Weights of a small GPT-style language model, trained from scratch on English Wikipedia: 88.6M parameters.
MLP neurons of a small language model. Each row is named by its layer, matrix (down: output weights) and neuron, and shows model dimensions 576-767. Each number is 128 + 32 x the weight over its row's rms, rounded and kept within 0 to 255. Numbers have three digits each.
A block is one neuron, or neurons of one layer that tend to fire together. After each block is what it responds to, as a language model described it from the Wikipedia text at the highest values.

L5.down263:141150123127121169137141126146146152171099083117173084115167166088093149152095083157125150131124127159128127167177142138104124137138118118098125108131208163079107145093125163086115144134166193120062110117133124183095125146116135126165111126097096171142150133126092134104143125151130118102141144149142100082121135090177144076147103067125060161087124052095114096183125155124122113124095130126104147124188109150130087109091082142141124099165143108166080084101148075099105119118170138167084177134173119143099111080188099097172185130191106154178110150062104158085060138179120122092
L5.down1072:125105087057129119104115130150192160176081166149125049126127143154119168103150089145178112172150163138125130098131141143139104129190125092143143132170151156134125168177151182102137105142139178133107111133163108107114147156115143090145151123124068092144150134114140111133174116146117132097119136115138175076161084117099150137126139109141116144100087109162091068139102102137209121168105119098154144103163085111167157172122172153134108093146126164094096103110189089162106182097130142157089147124105099101041123073173110098145151112152138156128147119073122085134078132162137142121
Description: Phrase-opening prepositions. Prepositions like at, by, in that open set adverbial phrases, often after a comma or sentence start: at least, by contrast, By 1906; occasionally first-name pieces.

L4.down541:114210064081122192086174154177149110108128107143106113113111126162173148206116174132090148128129129158061108168126112114102112081104112129124140134158174106153158147124140159126053132096110152178131130117120116068149122135134149089156107116113081145166114124150121124068049144147210164103091161133175171127160153130144110152130138112081178088162134137155086169180127183172144190115143084121163082114077113091141075112087126118103092113171153088195129129085144165130133171107158159079149117142145118124162134108149107087152155076153116123175205114087085127153104125100106150139
L4.down1600:160059118141184209140200144134137184122152083128164073174145159114116182148197170105092142093135189160135190124121108118104105119117166114122156123131089174103115109138144052165064131138190146083179099121118153092143105156099067128135124073117112111000156134140157122143102136107120122079106184130144144116166119136138111151136077076153093209111191141158159090144150105122160126127141159051067120152139147145133128136081101192204137136098179108123140116179106074106076138115167107147137120130134106130172125066138141120179116125172126063215098124143144099117148146155122121148
L4.down2311:160172105086100174127122110191132119175126168159116072120052159099134187107104093147139118044109166159123135200121156122168065069086115140128090110082134097141160131085141164121142086110146131158143124097146107113157124186079182094103166122150106131112172112166145136094151079146115206180139068117154180139160120168193128149150083134118153106147092110145095118191133135121127107117164131132139116121102122086095070089101133213138157131126144103107165164108128178119102095073163163106109135164129048121080166106197082110148054117144085137134162101138132108163141146131149156174
L4.down2522:173119126067127083128128153105144113176139192126086158107093112109098149204066086074097113162150137138084150116134119159103148136113106152146082096152165119109075126101165079109120173105075163198144116178157100138158127117132136138116122171126169182199114084196148165112123168131178149148131129155172149136134171095154126135158094103096128077167106155133147153126096088149155146106086122122126144069126122127195111085154104128108113080135137150150066123128136148156141170135176126102156113125168139206101125122148082088155116099117123138138170042093142091064106167201127113142
Description: Sentence-opening prepositional connectors. Prepositions and subordinators that open a sentence or clause and lead into an adverbial phrase, such as in 1935, while, shortly after, according to.

L4.down403:161137150171152094153190115081163170111071161108166107071158149077180111184180145149163164102179114147086161160143117121165162181152131107088143060101109133112154079130131087121102098170185148111155093136120095137160067062106106173195095158104189124136162124128080109107101188173069171156170145144149099141108136148173082107087065116165143140197084105109117118047137142130141150143147149122100145189127153095162121122181071097103122030211133095088113176114131174113094077108121114117096136155131099113153066165127093112136186120081110132183099113098165127158192106135099070108
L4.down451:094108135136146146084073152094173074064163115099122084136119155085087143135204106171110102127099152190138116094176151136128063132123160133148144080135093188158159087148112139120116138127115098099151111101132135163144099116109094171132164141100076126140104159111105088113080115112133118158146169154097142120168221159062109124151115094130104116136163098080108124139079095103134098142155057090068150150079138163098138105144197176075111146096101157134120096122103128134191093119216100131153095115166091089125113144146146140147139093146155144128079129173159097102117105110144076171
L4.down1754:171091130109100084134139123069112118162135156067120140110145158080080099093099127203117153186130190109119135116122124171157134115118119158102114135090110144126107139111067159123112153139110081142089121119178102215113154183150091105129118072126157177065056173164101197128117128166092146118092129114132110110137117197077129119120072164106116129134096199139087138153127079137089112147140198068109217135143105127082133155088092120151116185121103086148168157062109075102141110134139118131158089143105164190128115140096087202113119074083087112154099121126169128106085155113110165107
L4.down2857:116125150170106134123096142140047105092150130124118147098106093128099137106153169112147148153128087083094150184086104062108160140145119125110123115075149163097144120072139107117145127154076112171120125110129118201156102074133123110174128140076107079112152140119110130082101141143120092089097115115130095130071133114133088119113099168150120121083109100143036131114041139132115098149155107085141137205113099098107087126145112104140134100136124169171093113114080062164114202107137075144156184075113106126164150124109161181150143114077169170100096125135153069134142141137159170108
Description: Predicate participles and adjectives. Past participles and predicate adjectives right after a copula or adverb, which usually take a following preposition, such as known (as), praised (for), recognized (by), popular (for).

L3.down571:166173060152086098164152112100131141091166148111131163141152134114105110128133115224071152112166134135082190128141182119134074116097135141111174122185172173118119180139126165167120147100134155080125111107170102156076084128179144163106153140066153123149095099161123146166099118144126101144091165107120106103163067029148145124180086118102128125129126153034153147058139081141109185134147134115091144188116145135089134156127152168121142101135183123137112120188064145098155135132124124175142139134140088103132121181110096159098114082127178099104128084196057150149141133156043133129
L3.down624:124139089099139217129132168092084117107133188103126107121137166143102099110168119184144109139111127102145104147152153173106138159139164098093186142130103121174152135116127100127137101110159170160171173117139104125111173158111138047131128158151152147135151122138128073062092159147109136023150141183114121136106132108131154145134128103128170135160078141058169190164104061220169080114200187127122166048128198027192132175146118123131058151115148126170104139179134106152052127184121138172130146067066149137078119123067158130087121066142125114101086105126156122107139114163065170126
L3.down726:188068124100107096067176149163102120124146156084188099130154070181171081209187107148137097146144168079102147155133165169149115158130158141185100109152166100116100144152098136122122133094137116101193096088094144174090087103117176079171108114102115143123116105073134127114140164112079124139142118133162087093164102122155102178131141126087116144086121187128079140063141182116173168133132185158105097095091146176130113138111131139137128139177145130161111089134130141132154157093099129097112196112143194105120111053131119100138104102143142108150136113154094084125126099092094063151
L3.down1290:142086125191129148132140214088079158184079152086106114134147079101083136132144136085143102040145153084183080158143126140167101082121140180141194096101099033141114139123162057127132177129065085150120139162117114128147113095124147121123096131112174180062172135102119143146169142106162141108149130130096136094129110103176123081154096088136195079076141120140135094113165122173135107157080182085062162128106168137063158121181127126103115134144128163149148187202109132093146132115166110078124098110100063134112136111121069144118148143159153170063109084150111162145096148132154132107
L3.down1633:110119166111129182120107208094111139139134141084126096081163161122145103097119096083119144232141167121124097135097122135148092139161156117122154153134128160132142132103077137126147149139129063187182104136105190094156120147118164110159115091133124133101138137147127147147096138136125141162156204154137161129139092080138168163104106097086185122087146141048125144050152101144156141176124170125118110126144156117150175138148115102099097115127130109187142134135005141159092110167130158147124100152156080182100141110144063120131104119131136130103144167163189152169136118132064130113
L3.down2045:140094137138185175134161120122138160178086103096125136139112152110110103126127164127135136112096123146118124121152126144082168180188123165091107206150127188137093142105133150170120116135136114143132100141085140140124145151149100096167139152124182106127195129128140137144119080157147120120063105139110147163150107138115134165161100100130100138115127084103146143167176114165088101136123113201131138134107138159171137179101169164145114101142187117079100189141078097189164148207188136165114073151105077136162123144185198190092054191168157119129134102165136103146105154036098133127
L3.down2278:153146085101127148095180086152187146161114114121125112144155117100070142092154109123135160154111090071122172142177135081094105138162181146087140074100125123095140193143124166117152179172131152111114113153144140125167155137122132194113146102093149174103073157152092109159114218098115136166146144177084172164097146094107162119170078098136160105145098110124136157108159124110089114121178152101135151109111120161139075152170168131138164167142150063146137085135173105151080167152073115146078085116161125132144126208086143110098135123096124103130158129092166090116105149157145149140
L3.down3062:125194111185102114119179079107149094119105146117094137183184083060054143119107069112173137126071153164106135100110152115121150138167165149087121129099130173055188077140081109064103163152174126119128134104135146109134108078160174077159111146142185129139137168160098083097184162081105191153154091136103162111117131092153071128112106147108133139090093160079150161146094161123111152091087099136144096191104109145173109136103131099092092145161142132146143191116161146140111158114128151111081112132136127133102118114118154102124154131132137142145135120122158097117151106115149153130
Description: Predicate adjectives after copula. Adjectives and participles completing a predicate after is/was/be, often the final piece of a split word, such as inev-itable, difficult, unst-able, in-active.

L3.down230:168155125123146106123068036093130138066167157074163070171127109183183145103134088150171178138144143195151152066132124190127132122111104129130072158129118093155125105118166127131097095173146168124127161160193126141160139134107089122136101159080093095092109162117077192130104129116118111130104086156107157127113145162067174136155166139159139096095104134040141120132153129085057113113136121140070184117064148173083111130171104119149114154148125175060115111101152153106184150094122145201103124089169164103116079134148102100126124132150158146134109144125135108168170164187110169173
L3.down302:116176121114155120128185138135112157152092127156117155116125065109033074085163100110149099148093172114155109090093119126134076110115074164158118056099136177157121150173081128092114093098162120096098054107140102113118106114042071122085159157182110059198146186193181150121129125083141149128114119099091114133107120159128106094175159122159154118085134137172156094129120127212137056052055127199169131099136125088153165157175149088133040091087062137115190110141074108151102122116111129122109131156157129158165150132147133138119130135130142139142106081119147142080127116183120140148
L3.down345:161077099127129124087147105175102161145105130164151127075079171149113113048067149156143156178116188129121177173113102165110097153140122157123088139119160148092091194124164122140213089105100121123123163091135111197111149113092120098138095193136124092121169132139192130092164110120132146120093127169095083144115100125144102084136121121061086161130118165155139122084097154132119165116119151112094177114141168111107089110124112120092097128120160164150068066182174128077150063127091114100086164145127093113143156111125112158146089130081140135165131099107140115084146165113195118093
L3.down778:203135112099134056045160110070206128123097146163079129101147118120151018169114145105096133106125134147125149116118117165102124120061161111116084183167163105078079110109152117163190101149113109109069090167129138179157194109085133135129064119130143164104182165113161129177078123140124196076116155138162160141134137173078108132136135113126138077168154136148119164148117127170156139162159175124123117117087132146133131092161133163155174147130106097149149148141123190106149172096096093099138115124074053083101134122114095157112167092107084105114136141104083133146078129120096108110
L3.down787:169105126143141145175184140181110132104165102176194113085109087099112101167071129114131110089144122105100184149118093104207064166047133137091164148089145157082103074161150107125131126150152176184122127134148091135179162106137143058095135137118124161177102173129127174151113071110111109154132131113153115191118110111070106179047152130151130122116106136145188071197112141090129177103173164087137130106100064113154106199131140145153132112070109152182129144073154138090129074135159061115118176126095136117153180125151141128101116176049151161126098098091162138105114162066109071110
L3.down1025:138104077120143104122162122149089102155136144120169166124132088098111078177144104091159109162202094151115081124080119175195090172069094145165064138176152133128139153063097149174113125117192106072117112141116132132101112101159148181130160131114120134143147194100000082194103098147172183101147161135115112132131128089125106041115150162174116190151105135100141123159129092115129168162152172127094097147108175094118173148134099158077100094125135157179115109197152098118138174133121097082106122149130099108191132181092156088077136120154036113112103115143093149140122061124125130116
L3.down2912:108153151049155168083151160140167097094143112162125113076105143150086092098144160113190118075163120171116117163154177083078137116056186143136116124101092137100188138188104105120100116152125144131125196143134157125103101169127150171110105126173155144109120118190142121113109152128094201181122115094113143169068130151135105128116082101117057118155097159152129150079090139120185104164078112120146112109182114090166095116183149119170162152104092106119129118170139143108088125134126119175127136074101122083102114091103104140155118127130174114104111117132146136082086118106181137204
L3.down2946:179196200156073155128177129183086142116114178127065156150177128092132091087125153164114096134112128185174094080112124145166127123128130146117169175155127149107087107112159120143133127138086081121138150144099087110196173166138117131105159096080067127119145210140080119098135083088154156122101147134065134112089116097141097099121125139141126166148169170132094179073126111138154080092145159124053146117138114109188148120101128130185103145125107117138072174148076092078149103160093203091121113177155105087134152134152139150126128145103092128147164126140107113144141108076148158116
Description: US nationality tokens. Tokens naming the United States, such as American, States after United, and .S in U.S., with weaker hits on mid-word pieces like subd-iv-isions and inter-ven-e.

L5.down523:079135151120115141158147099153129081064139138102093115045114096123142137186167155153089144111182139138096174106153160116068130191137127141129094150115137143106172045106146094122169172113086173132112143158129174135166157095109088174128164116124108137163142070133073137172134140135105112103125167199130131111063105168115134132088115158096063085125120178106090137193132175143127178123120124189135118114144159119130115153133159130148140163108137093159121147129102154104098135127162095113078132164123107129087162121060105097123075142093106165137106072083149176112133103169167103200
L5.down954:158159139061100103068130161196112150086126168092170112079097120150141127138164152165176178208159153134154106130170108113147125116148127145099176093093163132111121106067144143114168095097128146142193112139101142115168147121124129142081140148084194161178154110126146105135137130136116107129061117141135111096178108157122072105105135139147114154127143139094097152081186108129158132133161129050114135170127143117075160119130106131158112156126125139117096119155162105114171168108129119170152142113120194146135170122153109109102106144096133118116155164090140142084041107134163140106
Description: Crime and authorities. Function words and nouns in crime, arrest and accusation passages (accused Gomez of, arrested in, police interrogation), plus U.S. institution names and table digits.

L4.down127:148110130097100152100138101069076104161147157089100145150195133102183106084182137189185115153090163139135097151147117134118079083125117146119143128077139085113138143158100171188138090125123124190145106098164052087127119152183146105099090108141145114189125124200179108063146191096135120156197150112192164117094187150115099121132115080130089154111164104158169189031126132127124028122102156130127135174097102135115112118114075137120122138169074120148156195090177149114082175116151087148110168134172156175198100115078156117092096117127109112070117092134108161119153115098068160098
L4.down1883:134125119105122124139068120123107118153158192128075114077119136149176145112191087161178120177167103101154125153180137149168134090141150107149070115153151142111120121126145136116161141095116103126135084104120112161150157085159090121176127111096143116067147169216089089112163120169104134114128127124109086073118149141105126064147116134176137199150154090113130114118095053143128119115113102119130116117152148122129076114135189110119172141135063128148103193187154175108118166099128079126113143086140200144056151093124138145133120133149160098107131129122120118150112100117109082142
L4.down2339:135158175130082099139158142109138125147140129110105102052125102121097151079073095139143126129063165083149066155091184102140161103153139097116127179161123145107100110178095147141124178181040147096139150163122147122164140156102096143130097130134100064109135102104092163114130168112107210126067106061170096123091084145152143129022140150119104118103112165089168117118098121097084105147144135165102178120088128155069069139132143167141093187122147149068115056138158105119094177075112139147149132132136127136117167076111133114145188147085186138143109098109127114188203097100153118074
L4.down2612:125085178158112162119071135151168030167111142110165100121134130123106131192172152089089146096104095139167154151131077131167147075103191127126134117159102115088079104129092099127103155082106106103151180118178103082120172114158111078151080177141144132152121128135120179185092118143162152081144102094157112117116121130144159119171071132076183167147124134101116107132148150151150128133129152144084118146085152098146180176105125166136112112160124066129050160078174156139139130128085116131152101096151165190137095118118161082154156161112121088147109110133100068100104090110111150130
Description: Date comma after day. Mostly the comma after the day number in US-style dates (September 30, 1977); also month names like 5 November, and words in fixed phrases (by that time, for this).

L5.down1253:120102145126102136116142184064130159147092150150088129099095147113141141195191132116144102208192118146133096136193169071062148084108149126135131068140099120103136104129118126141095122142162134168126167091158107109133081173198132093148065121118163120122149113121109131114098160122123135176061084176111166103133165151078152123151076094139086132116121039117139141102072100167115069167164156150158114115145148092121135137156159141131169099104143154061135117132177114145140057058140102104133107161157141117174164124184172151136170115099180155120123183073131143118199153167120147159
L5.down1889:122100109175088060135094129101166133119119135173130092159113127094074167145149099106131145124185132158137091112151184148151122082141132090131116188091098131111124114145138139129153154154159078115209134133152112168167211129092096139073140187093187131141138145128169135130116138066144133115128151129105129124129108132127170177122106152160086107181110110076123110110082090069131094140141118127190113074154151158146123220123139135096158128134149192174091088113128147059167104099127191102098170111140134066151110110136139020124143139123127113092109159114148103116177108096114167149
Description: Date tokens before year. The comma or day number right after a month name, where a year follows, mostly in birth dates ("born on January 24,"); weaker on "of" in "summer of 2002" and mid-word pieces.

L5.down1704:155134130178192119133084139134111089087132133136133125189106131157166150180099060148157152134150180138123141121163132164110188163130115168144155137132071178198095139116142110169164141124162125093140128016126099144130117167149119143141146117134135132000090127107067118131140133122103165143104159156072119155101121144103123130086186126105113156114150170149115151080112157210137117123117122150084167092093142116156107183088172164126113183143137098128110157152111116088146162153096121163099112117133183124132158138084159100105110155147136139169122148114140116130102115162156154122
L5.down2432:161121185127172202111187091148141126117139136117119081100149125126111144118048038120069169117134131208120205133165179117128179189181124174125148152101058182119066095103147180134124075071150124085081174079120147123172088125152170168148167035139099155167128103106082114127137093178129173161144124170115146035122150120154163113121148162111199140075131113145105139121159117101151146102113100135128170091105122123128087141125145122101136157152107089161136157113172157085166148102127139079112112108096140176161106082134100113162100151161114130132150112175155076137144136153168123059
Description: Participle/adjective endings, table pipes. Final pieces of past participles and adjectives, often after an adverb or a split stem, such as endowed, (widely) distributed, unidentified, forbidden, market-oriented; also the pipe symbol that opens a row in Wikipedia tables.

L3.down707:181127071180160158101142118119137083133097087114173158082101089126171107151157115184131157108220104105208072142098063160080110083104149133146108114090105117139119108066136090214121164099123163144158171102110129125093176109193128081168118152091131097159170130115135069119125127143100166156116126160142152141111187116081147142154128161142116092125081114087122137089165136043129142099169118150131120138137117165041141160142135118124180097113102140126109100133216129087115155108118121076130151097155115153114183118147100130050158091110120117099113136166158094079150152157093124129
L3.down1027:095140033124129152153106062156054106102132132124066167185150164112124103174116093169136155143153129112127108124127083137133172139106170071126101143085125092143118154176153149154095178121156094104075153099188132095089096134216154078165113182124137163125129139164133100136107059105118065106074083151117125112108081076107119118112158110092141132155112110154119070151166149155084184144175175073115103173140222140126070193140146095110116159126116071158102138145156041186114159063132084134132128087152089128113157117115129117147069157146137104131148147095137085131130119173149113073
L3.down1224:111070167052131137121124149089120090128140141130054101099148167089110167150177112100176162095124134154191143084171125095131156080117154069158088125113075107115092094148155120137108113110177136108168103070133107111125125087165118168073089116101109079150156085142112098099101071139122139125080132135166143097066184139110100138110104118169123143160130089140083134150169124091177137100134145149195104184182213153108115033131088087112076094111129124142152151131128184107165158133137109127130129107177141190161124087144105075147136117097102151113070109164159090103157114113129141150
L3.down1249:134099198099142145127140126157117132159111161156122125159138108138093182205127175131131073139118153157154125133131080101120139086132154159080152121107091158162169138150109154124109146094130087123129152182083068128153143141121110160116097116115138089083154102131118061096115170122118110088077110146112185078105105147114175167126113098124115118172126099112172143100139127070145158074134148104184076150106142118104120144128141154125127132088160153159149157056086130084158114109174134106131101148130153193153163146118088117085179139143092076124058133140059104102124103152119160147
L3.down1484:185144101142170143140121181123124139120128095118129124106132091125123058176172118157183170153114135083076153140125101184114113110170174102125087151135162121127182119115132151137172099129090136166151049125192128180147093129151146086143094168114100151141126131103135165094131165136109134114074138104129198130159127154125101170152150169147116169178075109151137136153178138175096164136116070111102048140105119156119109140143141119210126107125158111080170111094142110156167144148103094098141127076063143170183150143129132135115082172040117085170092132088099157144172139115130083169
L3.down2718:157115164144080188092117154122167131156108118137109094068175198076135140176160134205124101123082103129141142143087124076134151128085157136109093119130103157123079027113123132151139125112166133115133110113102119126160116152123150108111122107100107164086131105120125181133148166168142138154129173073100079153110156117130159101101110106111101119122113073102123141097064135108093107077161089102203149117169098169143137069125157118120155105126123103121157152107089104094116113104123142147146076150127196188141093107135187102129127182108100108103120140144065099106177121151149112065
L3.down2975:127150096161104073119078202125093115117133138074146067046083145111110081140162129143155112095096169126138117141158096054164166125183072095135095115110132111129185111136127133123095129103118116131145082116104133142125077156115095148095058179095161180130111025070168122117142108158130128148093112116138134086070124140121182095114148065091127139138141100130201077105126180159143072119092158149135126134110142123144113073112094156090128120109157188069075186123136096085180134094090144141132078152119118113177138123172076145173105170131176148107094122122134115106121086138165134079
L3.down2981:132154159136103135120126135111120082139154104114186118126141127173153092227159124139122142127150131151132113090102122087154161063086166066150127159109051114098114098179070090158151157121078117182175098177178182111109163183144176142128141122184126149141177155052095115150070061084110159134118142174141073119128103192075135206093155111132163083100149119102134147143152144123111138088150152174148123101129153131100158077117112114106067164103078125178151093177082140117135182082134094162078136157105137195138058086091158073120132115113135110130127139132125146131132081127125089104
Description: Full date position. The token that closes a day-month pair in full dates, in bios, tables and release notes: the comma in "May 16, 1996", the month in "22 December", the day in "September 30".

L3.down376:110115131135130179137145128080154089123142113149072139086166116104123052139145155160134115133128119106124068160157083154124176087139170129141152136091133118136124104189172154137103156124145161115120114109126128017148110119101120106100115171107107142136119112115153087157070100123187151128159156166199120062158156135164117124139119154116120127149108140130139090060145124153134131143146075111130113165105203110177048162117144132088035121142193139084119148144059113180181115165151096107105160143176099126125079124134095118193083156150212199183147150125127142174133180129107081154
L3.down901:109095160053118152143071186187168108152156136140193105093082168077133178084131157126165099101125111158148162183139153199130074174113112108127162131154139121104171097112106178104085134143159182125122105079122149071111094120164097097065100141077100146119110111106156197129099193115117120192095133181155170084160174119108114118160118094145175089065117165089138129096079134119208091129142112142168117087151096153155082103124000154171059109153124216141124101127103127158122148139125143110172116126110143151124085133111122073064054158127138126198159121141122174167155112141110143096
L3.down975:133059160129134110130160177126130105161098171134117168137129070190104124139112125188103104087150165137111139100104168168085203125187148083108090154088184112149121131091117142157037161095069119139122056106142122100172152164140151120112125123134185187081119040115123094160063112099116145090094108119155133116101111091149174095152152107104172086132169151088094101116140150127162108074164142152162131115100095133119126118139160146133067093186151150121135147136134102095180105097112053111164136113139074106125158080103173166138074163094081117172105182149108154129103092091082121126
L3.down981:147100121115123120141148123155152152075107085143105141097114144110169150100132182141105139139096095119094111132185141162134127125124099077077150149166112106072125148129114165109102147157100144112001124111197081145074191094170144113108128116139094094137130051204110138131153182119155147172132127151136069214161175123165170098119147120119175114159144174142158098106094175117108135136138122135148097097129137067085116139101119117112061131167109086127134109149155144094153101133129198116198160153138122106149111110142168127168110164095166091161127125096150159120150148127107214154
L3.down1626:144155158102162153155141140110146109109147133107128160140056112151158145092095177177140105127102129109131110122136085102133123149092164099164142166136092090074107090116147157083138140128115152099157110141122112155142133183100121179102100152110114102120107157140172105128155117123133119075138055150112148099107176071150122146160099114152196134066192113134113149124138164152144109167198126124066170159075164131146113071126127153143008108242149107147100092219148140130129136150082109153099145114123096102166126164055079149104087122145182098122159109139199160115114096172129136111
L3.down1667:126135142123193095156079152098152113114094163088136161000124133117140129117078110182118137114165172112094080172130143048157126105106163127105113159090144132037060146121162173121109154165158163140147142104135170160105173129142102139092160111182129120066138128146142148128149156153104081167101155142140171125166084068163147077118176106163138151127167152148148133143159135171103158075116077112168149130129106105151152054173089130148172113083119088091172115125173105132085181063070084151116090089129161133116081149093104056133156148110086149130124115126159091130136132111150164116
L3.down1986:108150129161125103101058111113130131143063157154148126056167099173097097143096091099168150148149105091117050148143176198097095168120160163179152150153157087125137107080106175116094127158097123173135110160139122113145135095038101140133068074127069115173105113201127079101112135143146105179082170175165163149107168125060114166106155138133144156109121134131096109135111153153147123095128127095108070095141186117121122164109125120160145120125130094093148161140141158081070142145139129157152127165104129125138126129167141156127132098123134072137107197111084102128069156095163091171
L3.down2583:154179071086134115184131124101097148099127141079155147133133140071090110143131146134151120114115077103129122096167145114110125107102097053133136118146133148137165110141122119107149096098189108142142187150240085140120065111152126149139105122105147126230148127102134079094133143132068116121067122121118121124165155150172122162112101120102179156074080114112124090130102157167183118141079136175141192102134204111118115093180098132108112084082155162091139114107145175126172141123078118073125093100133048140091130117091077063091134102131152155187125091138101120122145122107100141089
Description: Sentence-opening prepositions. Prepositions starting a new sentence or paragraph, mainly By and In before dates or phrases (By 1966, In October); also part/rest of.